From a checkpoint of a small transformer trained on Wikipedia.
Size: 15 layers, width 192, MLP 768 SwiGLU, 12M parameters.
Architecture: RMSNorm before each block, rotary positions, no biases in attention or MLP, untied embeddings.
Training: a variant of Adam for these matrices, 475M tokens.
MLP neurons of a small language model. Each row is named by its layer, matrix (gate and up: input weights) and neuron, and shows model dimensions 0-191. Each number is 128 + 32 x the weight over its row's rms, rounded and kept within 0 to 255. Numbers have three digits each. A neuron's up and down rows have the sign that makes its largest values positive.
Before each neuron's rows, "fires in" lists the words (lower case) most often at its 100 highest values on Wikipedia text that the model never trained on.

fires in: "as", "that", "be", "of", "it", "formerly"
L7.gate316:121096135187139117161105162118118113210122126086139131131164125071077108121126133135124068102161167171171104115092120155066181130089150175132153151154133170184173177143159120110114109122151118168201173158154121127055116160127098146125113134105155120138081123189076106161161101099113112076140156084099106168136161194165110102136181150130096119106180146173093054181090114122153109139125218068160091097123152104128163088097168096163132124132128172126150094156125152136110123158151115087140121112161170116185151116093139106097119187132133099092130146110135148128184154104078192164
L7.up316:130190181104153074105145119105134135099161083137155178135217105133180110111111142113139113078117146096080139122145105164125075116163115076110127080075111106148191122112116085106108114076155124158140142114149124216103131110130151089109115093174087126158071141096153164106115151142156070154077173102098077110099073078140135137086114133147193157126099099119153168118102115143137079060098139103091153149070151151152102170135110185166095126125133073104100183170124142180129096170102133159092155071150129115149040107124138111142134186131131173157096110092123118163077105150112132118

fires in: "into", "of", "and", "against", "on", "to"
L8.gate34:116133137137175133136124099120080184064105099110148034113155128106079116116108090170145173131122163074173088127097089119084129073111169135164183068144146145180182113123142128080135069122144122151065155139122182089153161170120156117163140135162127122127149148113122086106169087148081094100199088199116099108053128123126085169132121153097082159135094157116104117120146168128158171194103135083133160162147118087131091098118148111175146118116119136105128108080099185142160084138095111079079103108185069144129150134130126124129097135113064141135148090119127165117136082191105177151
L8.up34:108094120087094140182093142137095110125063098152136053119121099149159143164087109134196141118111131125142150121084148158109139123186136147121101138192141147185142125157077128110097147153131141097114125102215117097115129133188127126137213123192167155098171060061058141169187087134085085094176104063094167123122090126116123126088175090105142140184122129094111200196147109130113106087172177099151088127153137086135174132137094164152093084123154125115129118113091174164093148102137145147137184121126118114106177128115135120116115119094114118101173159102179148096144189140148119122

fires in: "league", "pro", "association", "party", "corps", "cup"
L2.gate137:135129089113077162163188130082154150133106158175138102091124127157112128091122106085103131149096123105100120130115154138081144116075126178124102128131134234117128165159124166135098117151140117099119132113089113146184166139096116106086158131105143057149096145113079192147219047172088166127116081099152175084197164113155112061126088124109142117073098148093178061131117090113127141122117109151154150171108170119126109118122066116178076088129078109085153109127120183105084119090153114107148133141125140184109074145065092111154132153080135112133110120149112144123123114116103139038
L2.up137:139102125135092134096180050135150196179089179138134126087178119140151122114113112173187144071071121172100111137158113151132125159158118128127153188143114123113103109083182137101094086206112141127107141148123139153130091125149139086062159163155122162093163152165098095127077173102114149128133090101130095210110096126126110137165173129168086144148114107135117101084129106119189211109192187122133143131111101173126091072143155146097117180149159147153142133151145140086094076145091145170162139106155081109138150154164121122142044112200142170149138139132106083132134193155147082130

fires in: "that", "who", "which"
L7.gate291:089094080177185091091087135080106132146140072112101084099223099160138150152133137159126144122118174118107100163113125144086171129216115147158046170165158149178136080087128083162113091120090088143166131118093142130130085110103097131168122101114059135172113191137132154122146171159127126149134081091168115113128106130126114118167143141118116130133171088112163101078131121121138094108104138102122187078104086103137094135189117096114093099132093249134122122166141116141125085146079111098109072132137112154137164132133162096122148123164060144121125077075119060116079119111112150127
L7.up291:063187151141121133184122116098158197087143121204066122090156138152120115127131109122139138109141098097108135128087136175055155151091163109148123135185091139105126089101082131117076091111133137131109153108072126065164101099122152120178117121128164131123129126134102205101121187152135095138158177122209105088159122183084138079142126111113096125114142183071127163134128100128110214106188120091153121120169072124166091141151126100111116163165196124136143150155146081109127134187104112130084141136150175141168118125090130152126140087203128183186088112132085140063101116109145115150

fires in: "was", "had", "have", "has", "were", "is"
L8.gate223:148138197168147111132147104113144131162124130140117046125188195164123076109087123123113143141156168154109114176136095076108127097118154131098140130092111132096082082124073090169107081154140065124139155100114129124155125098068118108124112167128121158087157179127193198076109152120126100119183114074148167106107100130151119087118091202164169115123065128092145155104148126076181115093137161131161125123114113196142176088117150140092099117103141166130120137150151120107129147127118128171148148103155146112123154137087101195097151147135093082148098074195169104111137132157150238061
L8.up223:154205095192103100123144175124161087049126068111126122131144069140087159165104124119104124120086101131112131094156222169110090126168131130093115099151158097147072119129179161151149093119157126146141115111144113197058117129123091122128141144122139157082147116148081131121114124099144074146109164099105154079191082111115129122175081068164106111130109115074059119128172125099063114150125153117042154212116127155128138186083119169108122083076121164105177129167166149178188105132131116135137124105057127129150128148114159142102120133167156133106123153082133119131124095154095091124

fires in: "to", "would", "will", "after", "should", "for"
L11.gate341:142145153157065103175140118129170196166133094075118098148158139156155106172150159140164076099117140128083115114077123155154117192126162130109142106151115201117135078092121116151098145174071130175162122089127097153182060045129184077131091082171149070071130083164190141150132126125143056132093101141051105113149110091127129122120117119135148161116114061136172139163142181156096075146075165126186070118122132169131157153104097108130171123117107102136092098095094090124129130132133071127153128072090097121135117137126124084125133111158116134093140073140154135164164119078134078104
L11.up341:168144101140058152119073115105202123142096046158074149088101141125162089094170100143142186118120143152094146135159081115143096180184204175153097133106189129116095148166045038159100108164111118113122128135094133138147111111115096064069155141110104124135094099133156116092120166150101119158141148132122103115133114101119092114145137149101083141171201128122135101088146154118140101138140148182086135164082133116135091105123118166178148175071137133133089128122104203120165157146151114111155141081152217134116160124150183118176095168146120111127086166136073101152124116124078134118

fires in: "can", "could", "to", "would", "ve", "they"
L11.gate616:173134184080106093234146099075122142100129132156178089102151135079152138133148119130126135079171146134056177113158106158117134077129155160052168140098163084119157153103141104119151107171148139115141125134147128101101167104117153125158153147174098157088105069130138195136100116110117102098146096149123124111154120146100160208157149138124123064108149094163177157117173097112133174081140085127104112158066092166085128118061103128185159129138171170102117110154155144072126123155092118118148074076148147134132098129100094120131142183169137124057071037140116125101089098109122150127
L11.up616:102129194165098054127201137146137154066195137150057134167128128179151056131140119140102162140035114143090156097127086087120141163118119175137109130124160149165146147113128148141151132099145124175134164131112185098123121091159142171140100084101140094113074118098108085124121147196119098154157153134125125121186097155133075086115098129112048123153151100131195147152098133119168089121141199142117103113114154162144138087184128080104148083126100132196133174118084144116131083130139088161190103166092184126154081127117110090152152131099099127094138167135136134109105130070161120063

fires in: "it", "while", "then", "they", "club", "school"
L3.gate340:144170121182107145132053148109101128131120103132102089127147150080191113145098139129084188083162147112084095131141082075114107146145125138123114130140190104147128095151107123163038091171128141126094114072119077128144157120153119053109127079148109109146122078191151166141127188075116125113163159141146153131122096182042119149105119158118164132113099154088088181076126137120143148135105124115196063144133109141139124146189144042101117141110067148150113131095142115108135085095132094171161083131130147168127109113208120075091091118139142184170071125081129156089146109153140147150
L3.up340:145151098127101081090106106110196127162125119101163107119147197142139146118171161100068106064148157151102160121088125158156151164152184111137140091132126114119072153115112161170156122178114121138140133103148165151125143111135129195132158094136174131110163129157100125187197140159144177162123127118142163117163117113161171163143125173107139078089117128163142108163135095156148156072112106104132175061110176076161061150123133110148134025251103099108119102177118134093127085174150133122111146146106157143103085103130171135162135139114167129099078163127213103117161114095073121125

fires in: "also", "it", "which", "he", "who", "they"
L11.gate45:117127126195110112131156114131142155120150109164125122130111089130095141127172139140079052047067139086111121167039138160081168104133147074146151160140120094148104089099114117175133097089101111155088156084139164083099070108134150090146196139176153156134163073116084135099154138126090106113145140143136158180186100169106092151173119122135103120128208130176147128073140058171137124079071119110132130151126123123152094108134089106084153152119068133162156114119159096176129062165095115115121117191096140125084179127113126069158121159166112149153141168163136107114171064108097163111
L11.up45:149088126163110139109101130088090167079155132151075102127097104131137141120183163180071082091110142088094121170099090161114169132106107154126124162115192112167097092109100178137062147106103124165094099140115079114111069119132113136110144111173114115135166176193154159155121155120088122102124140108101094127175123223095150105176123057101129152112148061193133146113136103103166147133092117075156155140158169210131091135148093136114102102125126113132176145080159068186128128129071116149143158128136084125091086129119115083073116181167151160122138188170069104183147121117144162119

fires in: "one", "a", "an"
L11.gate239:171126142139098125168130164095096220101179155142135126080117146126121130093118085078151145137183157101105097112093132070108106097115155167105099084180198045161145094187128131082112139123093142134140123148157096112133145138159175181145151119165108148141095175125120057179110124149068122097141110170107151073120099114140050168130169154109158144117117191166093093157137089108143122078141101098138073178150120126131130120201143161185116081176223111154077110150172124120130106094093111116123123120078136128147134122156087158137133140110092106108111140117160187148068131145166146115
L11.up239:120089128107154110119129115133133111143144137160066151168123128096189099158158095157102092121099149114122103068046122189122117153186095130144061108147190093124130159126112208154133095084175127125084226084176122192176155123129155092158064113114093111105125110164135178088165126138112177106130154142121114146123104106177113138094130133146165060081118090121100156130132130155164158137151165136174098124184146139147109099156096135127195144140108156102112113138114117100101082109156157153090130135167130155181131147132192133076122103089161104150126112205121162142082130132120102028

fires in: "to", "would", "will", "its"
L8.gate484:119180163104104137166128170125129083170120121125170170160141084128133116116151125132130153130123150179125149176090137168153110151193140094083111140087165111134129091036075078199144120172146110147130131157181177119135050124140144180138175163148093141132139108199151104139115135117175137101074171085097139181148109115113104145128099120129128130142098051148182187115125141110126092128169103103106139098103043183154100154111065129092165116103103154135092077110110106127087115118137145078125168089132125120069166081151181136163121184124117106155168146138163132098058122118107187171
L8.up484:135174095166106147083074180149173117082152128047093150123083096086122154152113160143077098107073146111100095155111178107141138126128111164091158108148132161129123103148107179163049101144097205088160123125147096138175139145154155178165156099082047060084154070145164083107113153141146158105105153089115151154095111151147136121117116136133158164104185091135111128092139065137109079129163141129135089180122112162132180136137062162133139171152107133138132126113104103128134113148105135084075125146100136159100189123148150096096098124104091068138178131201145112150087071095068121116

fires in: "on", "about", "with", "to", "as", "for"
L5.gate44:101136183062105204094098177062063149086148135116104081117088130090155093118117075143151090162171137129084128097097130151076143115119172093132146125156139156137127080149161148157142169129122092179110129150110111121149058084104126166136121174081140098146140115104101119075129169104106102148111151096122111172097114087153167083134112102130099158114142052120177163132163158092179079136107138108096132134125109144090121172096141113137142132137105109094096154176145156133124110176116211013136076078134135122123127082095119144195110102084127103170169158115109143140087104047128123148
L5.up44:144175147135176103103089174097088156117087152122118090206142129105108126162124152087154124147112166104159154161168090061114149143140149116087146148130158135146148182154145084162149082116103098192127112121140179095073043125088118139181122154125121099116165133143139119123123160149159142046155156132134126121155139140153046104115156105170111113171200071084121089106137113146147118165076106146168102135081085102143031144113065147113136180130125089089089163107075159094134093094105128140135120136131137146156098109126138160185158113088121092175123156119128144155093164043097171152

fires in: "north", "south", "central"
L2.gate594:139160162190087114137114102208119084156141054187177137132124170123150165147082111148126112107114128115156147086129132115145086122214124122155131105105139151159166122141065136040153153101118137168129148100123122132146145187135093153128140118142115149117129102118129100124058128136132137074127117147135156162136149163159127073140160156206179165170145166183121156136065142115078188125106181148104164164178133117151093111172132139103140122143119045134144120132028128172100145140161106094149120197155102113119187086135156128090130187139144082167190140130140117074163100121123121119
L2.up594:175170176134098167134133133118131097149157090176078121140129129147172121197143105084117155149133174171134130175089111083124113141185100128165126090100191179129109122118145144130186164137121110129222136078075117192185173140165161120081144126191110096079141127162117146103119153122133122111169088078153111148154127137084119133144132138092129143188049141153108159076159157136098145181118191120086106162146085141130082103133110128137090100107046106166172078156157125134214108150142071092117119160116132132141123115157189130088152137044137098153121138122086159121152148123131118109

fires in: "and", "of", "joining"
L8.gate250:089133132109139113063064161122110111103069090113150136133113065071137126097141023133092178156156143121065112091134055142125142150071211136138126141142109157152122119164132158093133128088161130170116135122128121114087089143145167122136117095140135086128124131167155166116130164139152147178170139225085183115122119142142101136150190128085131139128113060145072080103151083119178114095113081113155177145163136141095130128153087113143133182101133134149094101044158157143178134140077103153067145061172098126121139138141160096145147142153097089104151152116163162097127172104096156143
L8.up250:104138148090121095172072118162099118120097079152114157084199132126129097079102124089140170162105181063152115159178076169126163135165142066075117168091152117171155150135213103131097103143151130146141119149178154124108050092153091118072176140130110042164102126155111110093097164148109101126148117127148143113191153165122162047086068183136131125116166084145092151082136087148117122118159127114119130135136134125115122146119162137038109182186161146157092160109131079168101117147127159120125180128178111136148125174180136155123134197111114145137121138108146124107119182098093139124

fires in: "and", "but"
L7.gate720:127121108120090154103135128073181161090138143157165090165128115096109132120128166135102111140093121100127121141083052109080172093119193066127160192151178156104102136097157106062144117123163137127083156104141115100090089143177151090129131115170207156106124121089122136138113152126123103136138073138174137160106055148126107183139184083179134133146170082116141081095164151126118194060079118147184167135165122142096181104075100088131169187124164157140096107105136130126128123151104136095072080111113080210151166106114109083130146149124091137088146128071168091106152159120126113169
L7.up720:142122126062066121132173144168132118072146108058115078139142120167168132174143133103079088082173119141078137108134135133109104082105128128118137088171119208128130173134177165115182124117164135105145113161201157223149199140149118153104147172179112153100163100122155139137135156144080140161060191122064154131129100131214108131137104146126151156097103115097116105148109160136135166117141171129151126182165115118118176137103126128143060139151105145180101164107120119143150111104154158154164119070173148127142103142126133119176163186072167151108112098058118188127095154156104148101

fires in: "south", "north", "fort", "heart"
L2.gate726:187083152114128149097117080133187162124172166135099093100139100088190166154159116123134141108198154120150088106112109141131082108159081169130136101151091182132078161131163119118145111112074167133143106119110125121151103179175134167131148098159136131107166110189061194104096130118131075140152036125140149127124183117156073150128088165191125156208137164099119113096162132142127142115140112129102085158138110103130143073155118110098128130120102075173116028114186182132108110134171094117075118138123126114122198135190076136099130168091176139127102160152122135084146105144076147104
L2.up726:136089133140102140071094062190171184109117152147092167098089105132171177195119154136092133117163096050088097188101091106141121154129068139138130070140088188118082148156198122109122088132085141126105145097104115125118112158179131151165126102143118102130177084112137165118100116138099135110133067155154100124165154139151067115090114146182120155190132155107120143130131136107079102126080100134160100139164147102117072087207083144115176166142125080152080065089099170115098114120165155130130140166104102118140168143146073110117139125093194145128091136172114157092082128159064139126

fires in: "which", "also", "that", "following", "only", "he"
L8.gate647:147175103097090113216136151062133171107152108155128132127136151106082145132174179088100119067137133142112140126080071143103133171148126091122117093112120132133145101161159162138075128139169148167155129105139115144168154117065101141091140072208133151128142131161081131137091170160135157106157147121100124128148104174150164220189088165135136092108119138134080163139156145142140103165139154130216146134107144110140191070144106189148117150163120192138167107214181086097137075122093088077108083143145155090108129125122164113074106172127155138123191122085121094139161098153131127141
L8.up647:111095142144156150219156056100088164116171103115117087173125135122104138126145117117051136099076142143099157163185129174098174118129118119156140129109123152145124107114142132146146093112083116106189134183103120124090149121111083142122185163106063053124168123085106148105073107044142151166101159137122084115165188169142065130142100098118154129113147138112121163104108135139238154089137109114104088194121169138145075123092115079128129099139075059155090115123130105102080120119173090166169112108155093127173145161087137088130137104122133129138122140156111164154174181078108112130

fires in: "a", "2018", "fw", "win", "2014"
L11.gate335:103129109145118133152128104078139107108148140133065071076137134095130125136155124097101145159108176154091110132123141101129180105144116129096144111137112139086122122156168140173132060112124099177144194142063151139149109132142086124102139085173104077084127083120086184140170109195135144094159108155154171111163176110170117151118175098185141152159134137158113104124128103119121087134063142155116110135167010058093184083150135143148144135115098146143170119087158113144105126130072151078075076092124121173122153097143081158140172156088181089137187167100126090141185115055135130172
L11.up335:125121049166174044111158105139119106125130186091131152133097153155103136110096117126075107137055113134160079089148121135139157087161099154160098141086095103132093139109122171133164117083094160137171181166187097176116188132133108177128120131142111090162152175096140145126098100141153195147123069096159120096127201099164124120073096127136150101095153142131096123118088120117115146089105153150155138098148127127159165057163148093079138165206128091187129145111089148116066166137121177169139193128141126166148129155113161179128130150077200090151144136155137058158167160144115113126

fires in: "and"
L6.gate389:089124095134136117094117096064168103163127099112131122132113144107103185135127138099107117099095151083090068086110102107136123102101203139103148141120090087117127169163132109181105112151096134166090134147157127097069096115151102115114109088128137143029090093109181080165059128104168148134147129189118145183167158095179127141138134078113149093136209059167143126092112076114170183089054080139193116136140152167123151115090116127119081124116155110178113114090132143185144140119143110090099112176087120066135165170164093044163161118104098139112147130110151103140125113134172133127
L6.up389:112096071164078091112115074158129128152144107163117148088146115212146125113161150124137105111151118186128155158159120188129139107149106156134102132115162158123062144125106187144145108176074165125146099112148151119118181091134116164123147049158144110076081098132114123192113106169120121149087074095132220127148141108094149140163088147100124142179154138122156107161111147131102171139125158144147064138140129182126166123165126174159108065170150052136098139146101154125119098052113141160165186093121116099166113124119120150145225092154118122122110113130140145125060083201190136102

fires in: "which", "but", "who", "and", "that"
L11.gate750:133103080116143119089135132097110103084152114125134113143143127168157160161135185186140091146098140172086136131068155149101127120160213164111105156142128150130142106118141121128128098146119116101070143064194039178081178137146153144126157171169105090090120086138126154107157142101127040146116103082141104119128106129124130164135112156158073190164076114089109061131166177180146119119057080106177071160130094152133157136119126086127084182129129177166146074122113138126144081097130107090136064098126079088150132177092180100109117129073181132118142100148137132121091096137177151122
L11.up750:102165113134108105126130115106136143095152112127100147167117190145122135128131140159128126121105147187090099098024117102078194161148160175126133148134170127139104140114117123167158091106154185103126073124131163150116089106086114163110068038182115150150102129103107153086117130126081102145089126171114200126104125176052196170172097105100103119137162149162117130123146094185138161145122119153159084151169183168132121107192167104102147097153113122150122099184118151117129073119077138094161166152076104135139163157090121150129160156113139210152088201142124080149129088074150124119

fires in: "with"
L6.gate575:101113153107063114150091130057170126125101134106116140127181149085094159114109100116147153104202147164111151173155135092157168109173143099115164124150096099157140143110148057159108038123135110113089108087139130120183142131094106100181196101063094156189192166115170131125116123094167082140124173100176120100141143136183085107130167119129083175148111075102110094151100149072190123120038123129152165135103095144084136150123093139121115100110150110092145146174098156128106100096133136095201156103098088149165125100113098106105166108127112073113180091059146155130132102121145155108
L6.up575:128095132165121134150115154145106134109174135068162149164168178073145158081116149067125153156133159130092175118111115056125131116134183155157147106088111134152118111178188136094110060141104144120137102160135103168155163182122149116030110144129082180120133102139118164190111142144168100146076083058159114103106120103154093156143141142121132167107183180169197093117109114084116124166113089102145119077112118106119159115106178111135047138168079078114126107106131183125093144120118158109142137114215179050083104137099094151124123133101146129154130162149151073135142140083141128180

fires in: "who", "which", "and", "that", "he", "she"
L11.gate697:150123086170141133110141137083089156102116106119130099119161160134113170162127117130093125052146132137066158185135078138071114145160107109115139157127113083096134090081136086109157139155175098172134161119116139136120104089150141141176131077152166130120141163155187137099111117097135082096155070120141180099181080112073152149136165100117135096131117087175104105091132090173114178131146134073168105097091109172122162109170128065148174159106107109139167062115093144142186075135119092085194088111135135091135210156127121143161173132184128154084091170111142166076112089221103140133
L11.up697:058114123058088148083118118144172112110098113153101105086134087166077221209094138091107109135159088142102133152121131125088105133139140106105124102154062133137159088087205121151130071150157126147152135122149173171135121092105115148133170147133144137146034122115113102111150160093061062196158068126157094122095098158095184111143102165210088112119109165131146111160185051086145140116114162175117085097131112080141150159179069102099138145130126132175142093155135096136155136107124082126113131168107113115082123127104170147170148110113129112152097137123115161144117135086097146116

fires in: "de", "pro"
L4.gate400:124140080131156094148173113164058143137148134076101118092083178171143198111110144111169121125170135167124122105147127078140116048084135120111079147145106103121125125137095084145132110092158167123082156101164061135142150138146196159125093099138117129118091156154137108138117176137082054158102129149084086091157131105103174119127109153111179151103061132141160142181101081175158130144111144181104150140161111050123131095151142083163128105168137069128114145130100171209124108146165143083111158093119150145209084095118062109142144118118064164152099185098110151122178094108130126089
L4.up400:157139125102134166141163088163160110103118145126111126135172103137107181077111142109101152135133156137119121184134160154127139142166092126152141084157095136111182118174108067127117168139125139055139158114141159132121127077121099102142076203110187145112189151124081125138122046124128165095127190110215068157093127101155111194166134104094063168145064109102172073102101098169132151152181159102116143166112122109116091165103103157186096081152099152181147116087154136129180104113107133123149142151129104208199149138125119175130122097126058152090111170160142142140078123135094102124

fires in: "with", "from", "when", "an"
L4.gate659:081175162142125133091083108095115152125096102097144100119145179141136104109126046107147076114146116099099133168089102100115129147106182179102158102110145081110168057156121072153120167141081092157110125130130148170183114114134136090131133141110127170106188128133103181097157137142091168107116177150139098148135105143109070113087157141139162163109102134135119140108065159181170080136067111084102162038156143158126160095075073100099188140169146128121064097094067209135131072107191129126130087139142107120110123156131112122115143131120105092133163164088119112145146130023148140129
L4.up659:103097140083218102148172101123147128119136173109167116134101075104131102130101156138146135164034158161130164129141097087134162097083101205117096076140127101119136133176126148109158158141200126143157155137078078120112158066100122129121123096168132112121135144111176125080125126170153115096121117175141129102149126135109104080122159110110201135150179106091096103071108153086125125119116125071128078128147037101093215120164161127188167181107054141100162108103121150121160172185094106152133120138109099148075137103177116152122139120087134179116081094117129078147071109141127153120

fires in: "as", "of", "it", "they"
L7.gate541:104127152133145086155092101093150127140077146118163137141181108087128157111142149102084109098105149178144164074143066132134159113089102150131128198141155116166157102113114122087132066141150039128206130151132135128101063071154126169147077082125150142115082132159130152169071136131194131108069141169073072193113141167134150127166168199136097111152120106126089086128134119087195151118168182112188102124127158194124108137109121110141112124103096101145126095141047132137097100186130120159141126116217147142147126091106089143111113086127113114093104159111123075126159089111108128163
L7.up541:122152122103145040085163067112180183128152114153164076173168108130165093093100134127133131167151153151058087115157059138118135101119180087130130160119127178149088105148125170132137050094153072055103179079075123163103099182116135141136151119131086142155161137142131177113134105077140165128166117097120141156201129125169168089082137148088116095117110077096098121156129147099133143093132155188125166140123146165130081110133087128141108089145140118154150183202107195107123135116099144133089133095172149094170163138121093152112155135174110110153083150158135172119112177159120100188

fires in: "the", "of", "that", "on"
L11.gate70:124147140155145103098108165104161105129100080108174112114135091091067142084145188092156077120147145100179078147111158186109179089106108090136130164185134125167168171139148126115086079126104063126148113176077181145110134137147133145211170140099161109067120128119068142158105117194161167121174147141126111121157105154158096137145113153125119170117120115170106067121130171136126161131145103138107154122145081101124131135154132086124114141216151158108157126072142071149136081143143112126081087098160191072154144155162097133123163140108142055091139079100142056168161086176116177118
L11.up70:145076091125105121123084116108171096047134157139150137097171104146110111088117147165156163124127073159076142103164104163134154157119096146167142075069174069127140077096122155109081092132109127116113142124142176091122105073098151112149177139158058092132139045129126156139179136140122155085150131120098184158166062136062125097159145129140179119162136078082172095076182084186142127119186158106113126111100133078150152140113129132131128111123096142110122120144146126080135105105116143137150070103082100158106155120160139113176120103146117149156138187105179109172125073039095192156

fires in: "with", "by", "molecular"
L2.gate692:097105141139115106189161117127153158136105121120161128070143141147150124086087149162116124081174110085131180046119083161112151038068080078104120110111039112180124157187127091067151127093110112098155131149182143125126122162131138177064161110156140073080124155125114140088120142112136184147127066093122083145099126145111109074181141139173124127212127097125093071171115129144204130143148147093107099114130106142133115183134123149072091063146129114063081100152074111117101112102142149147127144099111135104127155120080141128166130180142117155195133149134159160137154132118106108117
L2.up692:173112144195137176116134098154124132108123087141135092134123163076118147143129045122204063109129133113120045143142106088154156165170140138138124168088167094115115076163067159110123117154122139133122113106107052131148113157076136115126128099134103097132117144084126107210110101106143051140097162092142145146132098150123184142109077196150161169066129153104166157115165162093106139119140158179111185120135146145150158145091146142148062167107053148089150156122114166142146134129093104150129123132155116153089131133135096110057085161106155161173170117046145137159190135177127093122

fires in: "and", "team", "worx", "or", "group"
L8.gate27:137052139100103143079160104102207103151154082115095150136180147140119152145195137135109143121087204152124113139093052153098102139140192149062160140120132113134112081098126080104128134150106121126095156060093124146136116101151134087096197069135125118106081171124159150139211136090164149146131141137137133113181111172145076136142138185205162112140115095104133080146130075090091197113142093097158103130161101160151111121077096087123087159113088170133143088191055101141134114171141132137136145068131101126134177166175124138116144142135138103074114150115154116107143080087117137130
L8.up27:149060118130104133095098080122162104080097116118148076119167170137134159076162140120152118143077107157073145102146118121148153131146078141105102186054114144095103076076156113082136146148094144148090157126124141158177163070165140067068169111143150146154159144122096164112117131095144143182168087134148139085186148154175112142154127139149116194180147155124134119112119146106127158118151117062123169117196102145131124101069104120085155123145147157156155111074139119118096101124180141147132147108203140081151141113103185156147187188115102205077108095144115068160150181139063126112

fires in: "with", "for", "regarded"
L4.gate49:093083188129143121118102175063114110143158124145151107092117145104090092140104146133156101109139107103145161112129073140110119104071136104150191123122090085150150117177114119119127133142172106137088123151183060085118056120096145110114135110096122120083129187113160089128115141111115085085105112127134110141117084039165109100119136114173134145196169118128138067087143159214149101125145100178121110112135169080136141144144125140173141128138113116050057136139086109110103060174141149137137109063169132118057158109087137076121174105144109140183170175126101110137159096077112079199
L4.up49:205076173136104161083148111122110091102150141133105145143064197141092127095173146093133105182187204135072105166165114102096134110143155099127133110095137109122136155180100134104116111106136140131126121025132095148133107161150161104129100134145110140070131148146128110164082154097121135123107163087097097116121106112123184110132147121176133147126085176088140071140216153113183111068167124144137149136135109138126098182154189187143153157107220180113111088112140145145111150088126112200181115156107102116117179173192086147144156101096151100168123138106115090158114112154142087113

fires in: "it", "district", "to"
L6.gate564:105106134186131125065072119088115114144094110143133141115120141078090153089158157110156106155097142054103112160089074146178156158184132185109130152151119141140166140157150092124115079112096101103088173131200177106140165097118118107120119152167160141193148132087100206134156141138075138117113044110181099120086155109098135109109169198089090160133141161112132122091138060114188071155147170080191139119151123168100211116132123114118072177139119122088137109096129133129116090135144200084136114107145151119065144119183153128129148139165122144170128090125150079115176144123120145117
L6.up564:077139114119054130166133102084160125167135123092125132082094155136186132139170137116138079153116134128087186118169133149147146180137121154091113124118120104153081153111193107126147105143127123145157113166134142131171069093165147138132128150138065152213104098155133077157209135104081162076115143126091142228162137136132114097092043160157126159139116140158138105221140124143133086169165144140162102125216149131125095146144126116171119181129114095097096145113158118103122091141143146142176180135095105174177107142099210130155123103144107182155131139130117070131101173137162167160

fires in: "had", "has", "have", "almost", "census"
L3.gate679:154176136099123141145128135078149110140167096108114086130147048158145133106141113118118115086188146170150117110070120180090116063107124094154136086141146114133145107083104141166133131200108148167109116096232145087129220096134150100129070139133126150128157146137134200111152115103082119096132113106128141131118092131117100203091097204138103120160099129118115120185171124114093133149122181106129078102140122099131125170117138111154099117078139126124132129184197119132144098108178121156112155128188177129124082165197066146087123202082115084086131132122111156046129096136122112101
L3.up679:127155161106195109098148143125147159097094180148094136163140121099111161149160084036108168040104122138184063114122145098181139117091140132129143149104162124129131130155113135110122128064118112119164098196128137158122069120184160130083121142165120160127154107090113090090111103096118152089160160096155166220170140138111119087136096052166133113144116116118085107111205165133168157143149095115090160127086084175145039125092142151106113152109087132081131107077095085127145075172121087162160141153097157111144173181117159161125146088115107091147136190109147151139113092125146108108

fires in: "also", "it", "valga", "requirements", "be", "position"
L4.gate242:120102160161100145111139101070141050144154131113100165082099135136082073178139118098141116145146159119133149126139142105112154115109137174134125142146151152142069114124130090172171113152131121148100165131114119089085123052173106148101125077133141080161143112180144126130149103154138152085150167127119151143116121151109117159164181183157159181092116094097019111145108059084090124114092073094139110189111126116134060114092129106127164095197142107177140122085154144061162148155124155069144072172141125134098108138121097130159150159027099167079093157096149091092168123087162103131
L4.up242:143071108204060099155135234121130147078161110131165139149118187162108056099127115105120176171138149110087136147165104098142176087135138177090126155130130098115094165173188170134174152180131145156175136114149043154159145073141118117067163102191134104158159101124145123115110141176134147090124134093121141154101115142081115127171168132128131176089124087127150166087072118189129146134151112098157203090082111143212141144104104123095142107131082166136131182113171139132121143145080130154123164131133091124075069171136131158133126139095159140127119137135175100136139153116117159168